Part of a small language model's weights.
Size: 8 layers, width 896, vocabulary 8192.
MLP neurons of a small language model. Each row is named by its layer, matrix (gate and up: input weights) and neuron, and shows model dimensions 768-895. Each number is 200 + 40 x the weight over its row's rms, rounded and kept within 0 to 999. A neuron's up and down rows have the sign that makes its largest values positive.
After each neuron's rows, "fires on" lists the tokens most often at its 100 highest values on Wikipedia text that the model never trained on.

L4.gate1443,197,182,183,210,212,251,224,202,145,200,238,160,160,231,262,234,202,236,175,254,194,209,215,173,199,243,201,251,198,199,248,122,257,161,214,212,128,248,184,184,168,160,101,194,155,206,149,206,218,205,204,177,199,227,228,255,190,230,155,204,163,150,274,162,192,200,164,156,271,171,118,147,227,159,258,120,247,172,179,180,174,219,190,168,159,207,189,227,209,256,170,202,152,134,166,125,212,201,278,191,244,209,251,194,189,152,284,210,185,169,235,169,201,161,227,127,205,161,229,200,132,162,231,141,266,192,198,229
L4.up1443,199,207,244,191,182,185,204,149,178,204,205,175,166,134,199,176,233,175,206,218,156,216,210,153,186,160,220,245,170,205,206,193,183,217,256,150,189,229,205,174,230,172,272,162,263,212,225,154,59,204,168,201,177,155,227,255,241,246,232,208,147,170,234,177,218,197,157,194,151,203,201,231,166,126,149,216,230,172,228,183,175,115,273,189,162,150,108,197,248,113,111,216,225,205,157,209,235,190,229,105,156,173,215,183,264,168,176,212,134,160,211,194,232,212,187,214,170,102,222,277,197,242,242,237,199,222,164,238
fires on: " |", " ", " —;", " of"

L4.gate1317,195,241,234,214,259,169,259,183,230,142,201,195,199,205,149,136,238,138,139,247,212,255,207,239,220,259,228,166,229,213,229,231,212,273,206,197,122,172,137,94,280,214,199,223,171,210,111,192,180,251,186,209,240,173,186,196,184,248,217,273,226,180,183,222,160,225,229,243,181,224,149,246,252,92,233,148,159,183,225,184,169,227,218,183,252,222,198,217,116,130,157,189,209,189,134,197,146,128,217,204,158,193,209,276,186,206,119,245,231,157,244,200,160,232,183,156,234,193,203,191,182,157,198,275,184,271,261,99
L4.up1317,225,238,199,167,226,267,204,261,201,234,161,205,197,196,175,162,201,248,216,189,202,166,233,245,148,203,184,266,140,215,183,188,243,146,231,231,189,176,139,220,137,195,184,193,267,163,193,206,258,211,142,183,174,266,176,165,131,211,212,275,141,255,203,212,229,205,148,216,177,267,226,236,263,275,143,165,179,208,238,224,229,211,142,222,257,174,229,227,257,161,222,188,170,217,147,211,194,166,174,171,153,223,210,180,215,231,145,160,235,240,191,170,140,243,242,217,209,112,193,200,202,186,166,144,98,187,255,144
fires on: "\n", "=="

L4.gate724,206,202,190,213,164,186,196,226,230,197,172,220,251,279,190,262,195,190,137,269,196,190,198,152,153,200,189,242,205,178,223,249,181,191,151,148,263,252,196,219,203,220,181,144,200,167,190,218,218,234,223,200,187,195,170,158,246,149,258,172,242,257,255,228,66,268,183,232,165,268,214,123,252,211,226,204,275,237,168,254,222,173,194,182,268,208,159,173,187,225,183,209,265,204,202,234,206,191,160,166,170,203,220,133,239,194,212,195,172,218,276,155,157,167,223,236,180,252,197,172,238,221,222,172,154,234,192,208
L4.up724,258,228,232,198,187,195,244,261,262,212,191,137,188,174,231,171,199,225,245,220,223,169,186,174,208,232,159,227,139,226,278,154,214,225,237,259,202,254,100,202,192,200,225,248,147,188,243,148,175,278,225,246,165,225,253,106,224,210,290,219,289,193,262,51,218,169,192,181,209,194,186,119,205,215,195,151,163,226,166,144,115,214,249,255,113,149,257,134,229,156,189,188,187,200,214,231,192,226,160,175,219,168,286,185,224,226,197,280,196,227,240,233,255,131,223,119,219,163,157,191,209,275,238,186,153,242,207,248
fires on: ",", "),", ";", " and", " while"

L4.gate2211,204,152,230,227,196,125,235,248,115,199,207,136,196,193,159,228,172,231,281,190,201,263,217,244,194,190,293,213,239,289,258,181,219,127,168,190,211,203,216,195,192,228,103,180,158,193,252,170,215,172,242,216,211,251,233,234,253,260,231,186,142,173,311,187,177,127,232,283,139,141,187,206,240,198,201,233,199,237,186,147,182,180,197,170,195,82,237,193,224,218,229,209,160,248,156,210,256,184,220,268,220,208,160,191,161,187,207,203,180,205,154,169,188,180,157,144,194,142,212,183,228,164,245,283,263,239,177,240
L4.up2211,160,205,165,222,248,247,175,175,268,183,217,157,168,196,189,164,254,205,219,200,146,140,243,250,147,211,197,200,217,147,164,201,197,166,279,163,198,171,228,251,240,274,148,204,217,227,197,143,180,201,165,205,179,191,248,232,181,177,223,193,148,236,151,201,193,235,181,172,209,177,256,202,235,178,162,195,218,293,230,216,178,236,199,206,219,184,260,158,158,165,162,223,256,184,239,284,223,239,216,187,211,179,175,227,146,193,169,179,144,163,258,189,174,203,146,242,179,228,125,179,158,202,149,165,220,157,213,198
fires on: " Tr", " Gr", "r", " Or", " tr", "-"

L4.gate1705,211,266,279,174,171,247,206,150,209,168,141,225,169,189,238,159,150,171,190,219,199,225,171,237,222,259,213,180,198,177,222,237,254,258,157,179,187,231,213,149,325,188,213,227,208,244,232,294,180,172,210,192,103,218,219,159,204,266,201,184,186,252,179,195,213,205,123,252,274,223,160,207,158,144,248,181,217,222,235,185,236,291,184,224,250,177,186,138,161,186,225,104,200,255,193,293,188,207,217,231,196,227,185,216,213,238,249,203,158,252,183,171,178,178,188,150,265,200,193,136,233,202,208,286,193,191,236,201
L4.up1705,153,241,215,190,134,162,164,180,190,227,183,314,192,242,214,188,148,184,214,164,226,229,186,234,185,182,154,249,201,199,180,265,230,276,208,143,198,162,154,177,224,233,178,149,182,266,212,237,144,209,256,159,171,197,160,175,210,271,209,173,169,182,214,150,177,266,186,147,199,205,205,191,192,140,263,180,218,116,245,180,134,255,206,224,249,194,178,170,209,171,222,204,162,185,233,250,225,239,280,218,209,272,122,208,268,222,291,214,182,192,213,243,184,242,114,233,284,265,251,187,206,145,217,197,211,231,258,204
fires on: ".", "1", " ", "5", "9"

L4.gate2056,269,177,132,225,173,164,176,209,135,235,197,193,151,273,213,153,229,189,177,233,124,168,226,177,195,238,230,239,221,214,187,139,174,228,278,226,229,238,107,205,258,175,204,192,184,181,243,195,184,177,174,196,223,300,189,267,199,181,195,181,236,149,207,218,190,140,216,141,224,219,233,97,182,221,299,253,174,220,215,228,241,221,201,155,297,187,196,213,204,207,153,151,231,185,203,164,168,175,181,199,220,197,198,175,148,224,220,224,192,214,178,251,268,200,188,135,231,222,240,204,249,192,194,193,206,159,214,210
L4.up2056,196,190,190,241,236,169,206,179,227,206,224,153,197,242,218,211,222,220,193,183,134,235,246,217,184,205,230,191,202,278,246,116,170,194,247,153,216,212,226,178,215,202,141,171,175,178,260,161,217,226,144,148,257,174,158,194,239,178,150,206,265,221,240,113,185,241,228,193,227,258,223,235,208,167,182,160,292,192,238,188,167,222,176,112,250,169,188,189,187,195,211,246,129,166,211,105,263,258,166,243,139,169,257,154,181,286,282,213,185,205,210,258,208,162,146,167,245,219,182,231,228,132,181,281,275,183,197,234
fires on: " of", " in", " to", " within"

L4.gate1506,171,176,227,219,211,188,169,184,227,135,202,245,222,192,178,128,154,166,250,232,146,251,192,191,172,209,186,191,261,146,192,169,247,237,160,108,159,204,236,195,180,227,229,194,168,255,154,294,241,268,181,205,147,297,233,249,141,82,136,228,247,198,182,216,187,247,255,227,214,165,252,249,122,170,175,254,213,216,189,255,199,261,172,178,113,249,202,224,171,189,147,145,170,255,244,206,167,220,169,229,224,221,190,219,260,141,244,237,140,267,273,243,207,238,205,182,143,236,199,204,208,218,220,200,253,174,141,141
L4.up1506,258,186,150,242,189,195,197,195,201,195,148,236,231,206,193,174,185,238,147,201,244,211,280,202,128,178,205,211,185,200,167,172,230,285,205,234,236,259,208,244,112,211,202,207,225,134,106,248,134,249,212,177,198,174,152,245,232,243,210,193,209,200,197,235,208,162,206,162,192,223,246,204,225,265,185,207,251,217,236,201,214,181,169,225,212,200,266,113,172,192,213,215,163,178,174,186,142,212,247,230,160,188,253,195,154,282,201,219,221,246,194,223,159,269,186,203,216,273,250,198,243,219,228,199,136,214,250,174
fires on: " of", ".", " at", "1"

L4.gate2164,171,217,194,196,167,201,247,211,132,208,172,162,176,171,270,216,204,192,198,165,129,223,188,222,81,228,101,207,186,138,198,223,258,143,205,197,162,170,220,221,183,196,270,200,187,204,177,222,155,202,250,182,74,103,215,262,236,137,207,209,130,207,231,202,238,285,237,295,127,196,198,198,196,232,236,183,99,225,177,199,215,249,145,150,127,196,235,148,350,225,180,247,177,233,248,242,206,241,256,233,237,195,151,167,204,241,188,219,189,191,237,151,211,198,206,242,198,138,226,111,243,221,167,222,184,153,184,240
L4.up2164,124,199,79,230,173,162,209,222,271,215,230,244,209,240,204,210,225,119,157,126,241,244,227,252,144,204,220,154,203,185,228,154,201,291,180,204,151,202,310,245,160,194,229,225,205,201,161,150,193,250,184,255,191,161,235,218,157,234,223,229,189,188,261,200,204,190,188,158,241,218,163,204,207,213,119,189,202,223,94,174,179,142,220,204,212,163,241,222,194,300,231,162,167,272,240,192,136,151,200,196,142,182,217,173,172,214,214,205,152,270,185,196,174,140,222,124,213,121,170,162,235,222,149,193,184,149,177,145
fires on: " to", " for", " from", " of", " at", " –"

L4.gate436,241,229,164,243,159,122,226,166,159,187,118,183,168,109,176,261,189,168,204,190,186,178,195,155,298,238,166,239,186,223,86,174,198,210,190,146,157,251,216,124,177,184,238,172,213,207,196,241,192,152,233,228,191,204,225,256,165,241,171,150,180,186,286,203,193,179,140,216,296,214,264,206,247,201,188,155,168,213,243,189,248,190,148,111,111,157,171,184,246,195,278,191,186,192,132,186,257,145,202,182,231,176,268,183,240,185,212,134,233,195,209,172,203,177,171,118,184,226,193,189,175,217,196,212,230,181,222,241
L4.up436,176,208,176,180,171,193,205,154,193,221,149,237,215,185,222,226,205,208,200,203,176,233,209,242,237,194,184,245,223,229,161,213,248,226,241,238,153,169,234,150,177,203,135,242,270,270,190,213,200,180,161,217,246,198,276,316,108,222,231,215,225,211,195,250,183,265,135,261,206,271,206,173,281,123,164,233,167,224,192,199,234,228,185,123,208,157,144,273,131,180,234,178,170,246,227,210,181,159,212,155,154,189,228,241,239,111,251,166,242,237,206,231,199,214,207,207,175,227,199,176,149,238,249,197,260,130,222,199
fires on: " |", " "

L4.gate494,245,210,110,191,202,287,204,198,227,185,84,192,251,196,182,134,142,210,175,232,183,238,200,282,163,208,239,259,170,248,169,237,202,226,222,225,264,202,135,208,182,203,223,239,139,169,189,196,234,242,153,258,168,191,191,292,144,206,212,231,255,215,220,197,224,237,189,247,242,227,133,254,235,159,214,294,199,206,186,145,192,197,188,111,248,211,141,154,187,178,177,119,181,193,171,179,222,230,241,151,98,245,249,122,173,139,190,174,147,241,199,184,185,272,249,174,245,189,158,178,184,266,265,219,193,249,273,123
L4.up494,164,220,216,175,221,233,185,252,267,215,213,301,253,225,202,213,144,202,211,178,210,217,215,213,78,212,232,156,230,277,240,164,206,168,199,212,282,169,194,192,252,266,222,177,184,297,189,248,153,191,149,181,191,213,218,150,210,102,220,183,260,252,185,177,258,114,222,239,234,184,238,172,241,178,256,279,181,158,206,210,187,154,248,210,280,232,199,164,211,227,178,216,190,188,210,117,222,191,167,239,121,232,188,179,167,216,146,196,162,200,215,193,164,239,239,241,199,214,153,172,275,180,208,146,164,202,148,179
fires on: " |", " ", "\n", "|---|---|---|---", ";"

L4.gate410,181,164,182,196,169,184,169,128,185,237,211,214,145,222,271,214,248,171,175,211,300,215,291,171,168,173,156,234,115,177,202,205,215,203,155,140,143,233,206,229,239,224,174,125,131,206,180,233,247,207,183,202,203,255,227,216,118,166,191,217,214,193,200,180,99,226,141,144,244,269,164,206,257,205,185,243,242,245,144,226,152,165,235,151,139,207,262,151,221,186,171,218,242,162,145,257,221,217,153,222,162,208,255,234,177,187,275,177,249,168,165,263,227,234,149,194,172,198,247,186,98,257,266,171,200,184,162,198
L4.up410,246,244,209,165,162,125,197,123,236,241,188,203,200,147,156,213,198,207,141,238,234,137,228,191,159,250,141,150,172,176,196,216,210,219,190,228,202,249,169,153,183,171,182,217,251,285,245,189,233,256,191,190,176,126,170,244,217,208,212,214,188,221,193,159,99,211,222,207,218,241,244,215,307,212,248,125,188,284,207,178,198,183,239,231,189,193,169,135,177,217,140,282,148,188,216,229,197,232,145,162,170,141,227,287,171,244,237,203,166,227,182,201,233,141,173,216,197,129,176,243,131,262,252,262,189,156,168,244
fires on: ",", " the", ";", " also"

L4.gate2138,157,181,165,209,185,211,237,187,149,133,206,270,234,173,226,159,187,195,182,177,231,199,246,178,166,207,220,181,169,155,209,196,157,218,254,150,140,219,165,247,172,119,217,240,112,205,234,188,134,211,164,170,236,294,186,233,211,194,271,164,174,250,230,178,178,237,210,220,225,172,188,179,230,182,255,264,256,181,190,188,184,261,231,166,251,230,212,161,188,210,194,196,198,271,221,196,221,193,184,184,217,264,256,175,189,181,233,170,188,223,202,209,174,305,226,253,181,212,272,183,235,194,213,173,160,247,215,246
L4.up2138,213,267,255,313,236,175,188,212,165,228,191,194,137,226,120,194,190,210,239,133,262,225,216,226,258,211,156,187,135,147,211,253,224,195,254,135,240,222,162,251,175,154,210,307,158,127,256,222,166,272,204,157,175,248,232,129,236,189,257,213,150,227,129,216,203,218,155,215,212,253,219,158,223,249,171,121,207,181,150,267,150,219,130,177,206,188,210,208,149,230,169,204,203,187,206,238,174,174,229,165,137,274,220,259,238,172,228,162,177,219,189,152,156,216,221,219,208,201,232,144,132,203,173,255,214,191,175,159
fires on: " well", " best", " on", " little", "and", " better"

L4.gate2263,233,218,185,205,206,123,142,245,174,189,233,276,203,176,236,172,215,196,259,192,209,164,193,212,134,174,193,188,208,185,135,140,279,209,177,223,251,248,216,192,220,249,124,182,201,165,214,220,302,225,297,156,241,160,184,218,185,186,231,213,97,299,220,212,158,245,219,225,131,177,208,219,152,173,218,167,177,255,203,201,121,262,186,137,199,219,216,157,228,141,206,207,263,177,130,235,246,258,294,164,227,217,157,211,293,161,205,224,132,229,207,181,216,246,214,196,252,155,260,175,159,213,184,215,268,232,274,218
L4.up2263,195,242,159,213,185,209,178,203,213,219,210,279,233,174,262,177,203,150,224,185,198,215,209,247,214,189,247,158,224,250,178,174,180,201,226,183,207,209,177,221,210,208,157,171,228,177,278,257,287,242,178,181,171,164,193,171,206,166,208,217,157,196,169,159,138,224,253,220,189,250,150,155,308,171,197,170,214,187,235,183,231,231,204,170,215,226,224,180,114,188,218,126,267,291,182,258,229,176,309,192,234,193,234,272,260,190,188,180,185,146,195,208,185,177,231,179,179,138,172,164,157,237,227,187,149,189,250,178
fires on: " ", "-"

L4.gate2181,232,260,157,151,227,190,169,212,182,229,101,186,205,189,294,161,231,214,256,230,216,242,217,157,234,198,239,100,153,157,138,180,220,268,218,204,195,189,233,105,208,213,137,162,229,188,228,288,169,173,149,119,92,240,149,245,210,193,160,155,242,205,227,148,248,222,242,235,215,177,160,279,218,194,130,241,308,243,298,219,218,204,228,140,176,224,266,201,192,154,174,152,190,190,182,166,218,134,185,219,189,260,177,143,229,210,261,224,211,201,226,203,152,187,278,201,215,224,195,223,218,189,220,179,185,155,231,183
L4.up2181,190,185,185,199,184,220,221,171,216,205,183,140,226,227,189,184,230,197,215,238,206,225,205,205,183,160,178,90,142,176,234,248,265,232,211,176,147,203,183,203,235,247,196,147,163,297,216,240,223,195,172,210,118,211,244,214,270,129,282,185,216,148,221,193,172,214,137,171,211,160,191,176,179,178,184,222,255,242,209,181,172,185,184,171,156,246,236,248,230,139,178,150,230,158,187,181,163,136,179,221,251,189,196,188,188,134,225,192,294,95,214,163,197,182,221,234,201,178,159,187,140,212,219,138,210,96,240,242
fires on: " the", " first", "est", "th", " third", " only"

L4.gate1600,233,249,229,215,248,163,194,237,138,199,148,266,191,146,177,180,270,158,193,215,210,199,173,244,127,181,159,180,226,211,215,183,151,184,237,255,185,160,183,240,153,245,149,198,200,172,171,265,87,213,180,137,221,237,230,203,183,135,210,279,132,211,239,161,156,221,166,203,199,210,144,190,190,148,186,177,199,222,231,217,250,195,246,180,200,288,221,277,221,238,150,238,214,210,199,149,205,170,220,198,302,144,136,221,191,172,185,127,175,310,192,224,228,178,177,216,283,133,206,219,230,280,255,165,235,209,190,211
L4.up1600,134,183,164,217,160,176,173,192,277,202,202,161,206,231,243,219,180,176,197,199,164,125,174,133,227,155,197,187,242,156,262,259,175,160,198,244,220,183,165,194,168,126,213,214,173,265,253,199,192,191,144,175,201,294,237,244,220,161,196,264,130,162,281,161,226,215,228,175,285,190,183,168,205,210,214,198,159,183,176,251,171,148,250,172,208,308,190,140,225,298,209,181,231,145,164,193,221,209,148,202,166,222,181,209,149,241,201,228,241,206,222,125,217,201,204,206,172,200,204,254,219,149,226,186,256,207,146,200
fires on: " of", " at", " his", " for", " from"

L4.gate2169,236,182,274,203,226,142,241,219,205,185,142,245,236,292,210,246,178,222,243,177,161,212,237,204,153,255,174,191,164,207,215,147,151,173,198,132,231,224,238,130,223,243,147,203,202,216,167,185,221,230,183,161,202,208,226,74,168,280,150,276,147,184,251,213,205,192,127,144,233,204,145,196,178,243,163,257,123,144,212,234,238,242,141,201,170,191,192,182,216,143,261,222,201,175,202,170,160,206,208,206,232,222,220,221,163,189,216,183,159,172,212,205,189,242,154,214,204,162,260,257,193,154,183,150,199,217,225,209
L4.up2169,221,169,183,186,182,133,137,97,187,193,151,246,231,199,264,202,202,222,226,203,171,155,186,177,210,184,236,232,180,176,186,153,154,199,257,124,181,157,249,188,249,185,142,170,197,218,196,181,146,202,96,237,220,178,188,263,204,191,113,287,159,153,211,193,129,152,121,230,229,242,177,188,185,254,252,191,176,175,177,278,232,255,235,170,238,221,305,218,178,186,229,266,208,255,82,184,241,179,180,185,255,336,213,158,113,206,147,152,162,185,184,221,181,232,229,171,205,223,137,169,215,197,220,155,262,151,168,231
fires on: "5", "1", "4", "8", "6"

L4.gate1743,180,246,159,242,270,241,231,271,219,237,242,276,212,208,229,213,244,283,228,198,212,185,180,160,183,188,155,234,204,176,234,111,206,216,226,229,262,156,195,185,141,186,147,181,239,200,202,181,178,229,129,161,188,170,166,186,259,265,165,220,215,239,161,265,181,230,213,224,152,146,284,272,239,115,230,232,157,243,175,214,158,181,214,183,199,212,194,162,179,209,159,208,238,163,215,197,194,256,256,195,176,238,187,155,214,242,176,160,223,195,220,234,175,261,226,233,186,210,250,271,204,145,164,155,169,196,239,206
L4.up1743,206,171,213,207,223,237,232,153,142,263,219,192,188,161,295,138,137,194,181,159,170,228,204,261,211,178,216,211,161,196,290,151,281,199,213,228,165,185,172,239,231,161,215,155,256,225,166,159,225,237,225,160,188,171,125,197,213,173,252,234,157,312,204,188,238,102,131,126,234,202,159,227,215,181,236,170,225,153,223,206,222,179,216,224,172,293,213,239,127,167,185,237,244,207,260,165,164,214,195,207,228,216,211,153,229,210,259,217,208,270,230,294,143,182,245,152,155,156,233,157,247,223,221,286,212,216,209,186
fires on: "–", " \"", " '", " [", "—", "-"

L4.gate538,156,269,242,201,151,163,184,137,232,280,210,175,216,183,278,178,170,228,243,159,246,203,235,243,187,172,176,210,247,190,154,243,184,137,130,154,121,205,217,121,190,201,126,232,163,248,153,220,233,183,237,161,139,194,259,164,212,184,176,268,153,145,175,204,197,293,184,166,146,175,216,190,129,210,159,171,181,225,218,299,193,250,223,191,235,237,203,193,230,156,210,239,255,175,148,257,197,272,183,227,128,250,242,186,139,196,213,149,252,203,236,224,219,206,175,169,289,255,205,239,217,221,186,196,200,204,146,166
L4.up538,213,213,138,191,197,189,266,195,196,229,274,214,233,212,202,152,278,188,257,129,248,171,179,220,217,191,171,222,225,202,180,201,142,242,235,195,197,183,205,198,192,142,173,215,175,278,143,156,199,183,218,184,261,241,185,221,191,193,144,305,149,211,268,213,177,141,199,171,222,215,218,168,192,162,140,238,265,288,72,215,270,207,191,222,285,267,236,178,234,205,223,267,161,177,193,209,219,209,242,179,178,201,245,292,195,164,203,231,202,265,291,195,196,261,202,270,225,132,187,204,172,252,119,241,180,172,197,235
fires on: "9", "1", " University", "7", "8", "5"

L4.gate8,171,178,183,224,223,235,200,188,164,263,220,187,161,192,206,164,185,236,174,227,236,259,178,210,202,152,255,215,157,140,187,125,203,194,208,144,215,167,210,177,266,170,276,236,226,130,177,193,223,230,223,231,198,168,191,142,154,187,233,196,182,254,213,252,183,279,160,142,295,155,216,268,298,187,252,130,197,178,138,153,259,237,141,172,259,125,262,197,179,105,150,208,163,228,194,183,152,161,174,228,220,137,248,240,194,225,209,166,190,181,294,158,213,145,157,153,159,195,198,176,220,165,167,243,131,146,232,168
L4.up8,185,271,141,136,177,213,213,194,251,205,259,303,221,194,219,123,174,259,140,185,231,164,205,339,217,176,249,214,284,180,232,239,212,195,224,188,146,167,244,155,197,168,265,188,205,269,174,188,192,149,191,171,157,211,186,184,239,145,203,207,194,221,232,206,215,230,221,211,173,192,159,197,129,193,137,196,231,244,256,228,211,201,208,238,183,157,214,192,211,190,215,222,205,202,183,187,209,239,248,220,221,200,180,152,174,234,165,135,136,251,205,205,179,212,239,183,185,68,182,161,206,183,186,176,172,195,184,211
fires on: "\n", "ch", "4", "9"

L4.gate116,182,150,241,204,248,194,202,234,247,174,191,214,245,187,193,175,156,188,179,208,151,241,167,159,248,217,242,242,259,206,163,224,185,221,152,182,205,177,117,173,145,228,252,270,260,188,201,232,210,222,129,154,274,285,220,174,268,176,215,70,226,126,220,142,140,197,175,233,245,231,211,250,167,209,279,228,217,219,182,192,216,220,213,218,204,223,128,262,239,177,226,218,209,218,189,158,168,178,195,158,226,205,219,234,127,164,219,168,159,166,262,265,213,211,199,172,231,151,244,206,228,211,218,206,157,175,181,129
L4.up116,189,205,239,239,202,178,185,139,200,189,181,141,273,209,202,180,219,161,164,157,186,245,206,193,98,132,232,200,191,223,247,260,209,216,176,154,217,228,169,205,164,123,132,184,284,207,209,155,194,190,190,185,215,247,216,224,198,210,184,136,193,157,253,183,132,222,256,182,327,170,221,272,192,217,247,220,175,141,243,127,232,182,214,174,233,194,172,238,172,278,155,224,197,162,252,167,228,163,245,211,155,173,242,196,187,194,157,167,220,238,214,152,196,191,186,166,205,232,212,205,255,231,184,159,216,199,172,199
fires on: " of", " about", " to", " from", " in", "ing"

L4.gate558,142,177,180,107,179,201,188,205,173,193,204,152,194,198,284,207,180,144,183,237,150,160,286,224,203,220,223,271,193,212,210,191,220,187,137,183,272,181,174,151,294,264,206,274,168,223,126,268,212,238,158,218,266,152,196,199,196,218,217,147,197,176,175,286,170,177,155,204,211,196,236,191,212,109,218,138,128,272,239,184,164,194,195,218,181,182,165,250,214,298,183,251,198,229,233,248,223,194,207,230,279,151,205,119,174,173,161,211,326,123,219,190,198,221,187,164,267,155,164,177,254,233,210,203,199,230,197,121
L4.up558,212,240,175,160,167,121,201,273,127,218,140,179,182,130,240,211,183,187,252,150,230,307,170,208,172,169,204,231,138,196,177,206,236,212,186,172,272,197,138,207,178,205,175,223,209,175,223,195,170,123,176,213,222,175,166,239,168,245,236,254,212,180,280,172,154,213,258,185,212,237,213,127,235,177,253,159,179,240,261,172,195,211,134,234,205,173,216,228,226,248,145,226,138,202,207,228,145,164,286,153,142,191,192,188,250,162,214,206,227,186,209,170,200,266,255,190,187,205,208,223,226,207,217,203,234,206,262,163
fires on: " all", " from", " of"

L4.gate2232,173,150,263,154,222,192,199,163,250,206,165,205,188,219,202,190,202,191,231,216,198,253,225,184,186,147,240,247,161,152,219,165,186,214,238,149,242,216,171,123,188,270,168,231,227,181,238,220,195,175,216,186,112,210,181,205,196,111,168,251,169,266,294,184,114,209,155,200,214,175,158,209,206,180,186,163,177,156,168,202,221,213,162,226,226,150,117,197,224,130,195,220,152,265,239,186,195,230,238,301,149,176,190,179,156,208,270,172,127,187,220,203,173,222,187,139,256,141,159,217,189,183,226,221,207,239,219,266
L4.up2232,145,144,197,193,196,153,158,131,146,255,141,155,250,249,295,236,172,182,186,285,195,221,242,125,113,222,165,182,219,165,163,268,185,283,182,136,223,157,261,177,239,281,195,187,207,161,241,261,166,190,172,218,210,137,170,211,172,189,230,231,221,215,251,228,186,217,158,274,209,246,219,264,195,255,190,112,224,194,188,150,205,224,173,256,274,212,238,237,243,111,173,224,141,245,279,206,230,227,167,178,245,198,199,223,211,210,229,235,198,246,196,165,283,198,243,220,233,192,205,193,140,197,240,221,214,217,202,178
fires on: "1", "'", "9", "0", "6"

L4.gate768,195,248,196,252,219,189,206,198,131,240,189,146,190,178,265,146,211,174,167,242,139,188,241,211,229,163,198,297,157,162,161,154,150,247,216,246,181,262,204,140,239,165,187,214,180,217,160,158,226,164,205,230,222,161,222,280,131,240,185,198,145,125,225,140,166,261,167,221,197,222,214,273,169,263,183,187,210,199,210,195,227,213,237,150,199,173,181,186,246,156,260,214,147,211,164,197,208,189,203,144,263,221,187,125,270,215,179,176,136,213,248,127,144,195,213,213,208,148,231,187,110,209,209,255,194,251,159,215
L4.up768,185,207,158,181,240,220,181,184,191,189,159,215,202,166,139,273,198,195,175,197,233,171,249,230,213,204,167,180,177,180,208,213,211,202,148,195,206,145,226,245,153,223,195,187,215,220,127,243,158,171,250,198,139,129,194,283,186,209,227,193,233,236,232,192,251,169,214,246,167,169,136,230,187,152,139,209,150,202,234,137,243,117,161,190,194,107,159,206,210,173,154,190,258,251,185,266,239,215,182,133,173,168,197,218,213,72,154,165,266,227,227,205,192,255,193,192,164,230,163,114,175,236,199,208,194,164,225,136
fires on: " |", " —;"

L4.gate425,231,158,214,147,215,127,161,221,162,186,221,218,184,265,121,215,241,136,216,174,178,229,203,212,131,224,90,254,232,230,208,200,172,264,180,237,186,205,115,149,164,230,142,224,152,126,169,224,198,143,221,195,137,207,314,231,273,160,169,205,188,241,168,249,183,202,110,158,163,217,205,181,264,225,237,199,196,177,216,232,248,285,150,158,245,181,180,171,197,200,179,176,260,162,161,251,202,251,237,185,223,180,204,243,197,183,208,252,229,315,237,257,267,165,244,212,294,181,234,220,185,174,137,215,270,268,246,182
L4.up425,151,195,238,253,198,248,186,231,184,234,240,246,142,140,191,126,209,307,176,217,271,96,220,134,112,195,188,204,198,221,222,228,212,253,177,182,171,180,225,157,192,148,192,226,187,146,224,260,177,217,289,171,169,225,189,134,214,176,284,204,146,249,256,196,161,201,201,178,206,260,241,212,193,159,221,201,192,148,150,240,172,158,172,158,276,140,189,212,183,175,174,169,178,209,196,188,282,164,104,190,237,170,158,202,166,208,182,202,243,146,219,194,197,283,245,235,256,227,268,237,216,158,153,180,194,213,133,133
fires on: "\n", "n", "ac", " can", "O"

L4.gate1281,268,227,203,92,137,184,240,215,166,303,213,214,196,217,219,211,218,192,200,191,188,202,211,156,143,205,200,285,190,164,204,217,236,229,245,265,169,163,161,197,178,196,211,281,202,182,142,212,169,253,169,209,215,204,232,147,130,253,187,179,206,269,217,193,174,211,200,139,254,212,210,115,213,276,173,260,198,141,110,312,207,161,170,239,88,186,227,202,242,281,221,193,127,201,214,230,211,213,217,193,163,244,194,224,119,172,170,241,162,167,173,214,133,256,172,205,209,159,252,227,236,247,235,169,228,243,193,143
L4.up1281,210,190,206,202,165,177,193,278,214,202,169,194,290,230,215,189,193,176,221,187,216,291,164,132,206,189,212,258,196,273,249,225,190,104,235,215,163,212,135,237,245,160,208,232,261,211,153,152,198,160,168,222,205,170,168,214,198,240,174,177,187,217,215,176,210,161,166,217,247,195,219,231,212,255,230,146,181,206,125,260,227,178,197,209,169,212,253,188,195,164,210,169,129,185,136,279,222,134,102,317,199,269,202,154,255,224,232,208,205,230,145,162,215,169,172,210,140,125,203,190,189,134,234,203,160,191,193,141
fires on: "8", "9", "6", "5", "7", "4"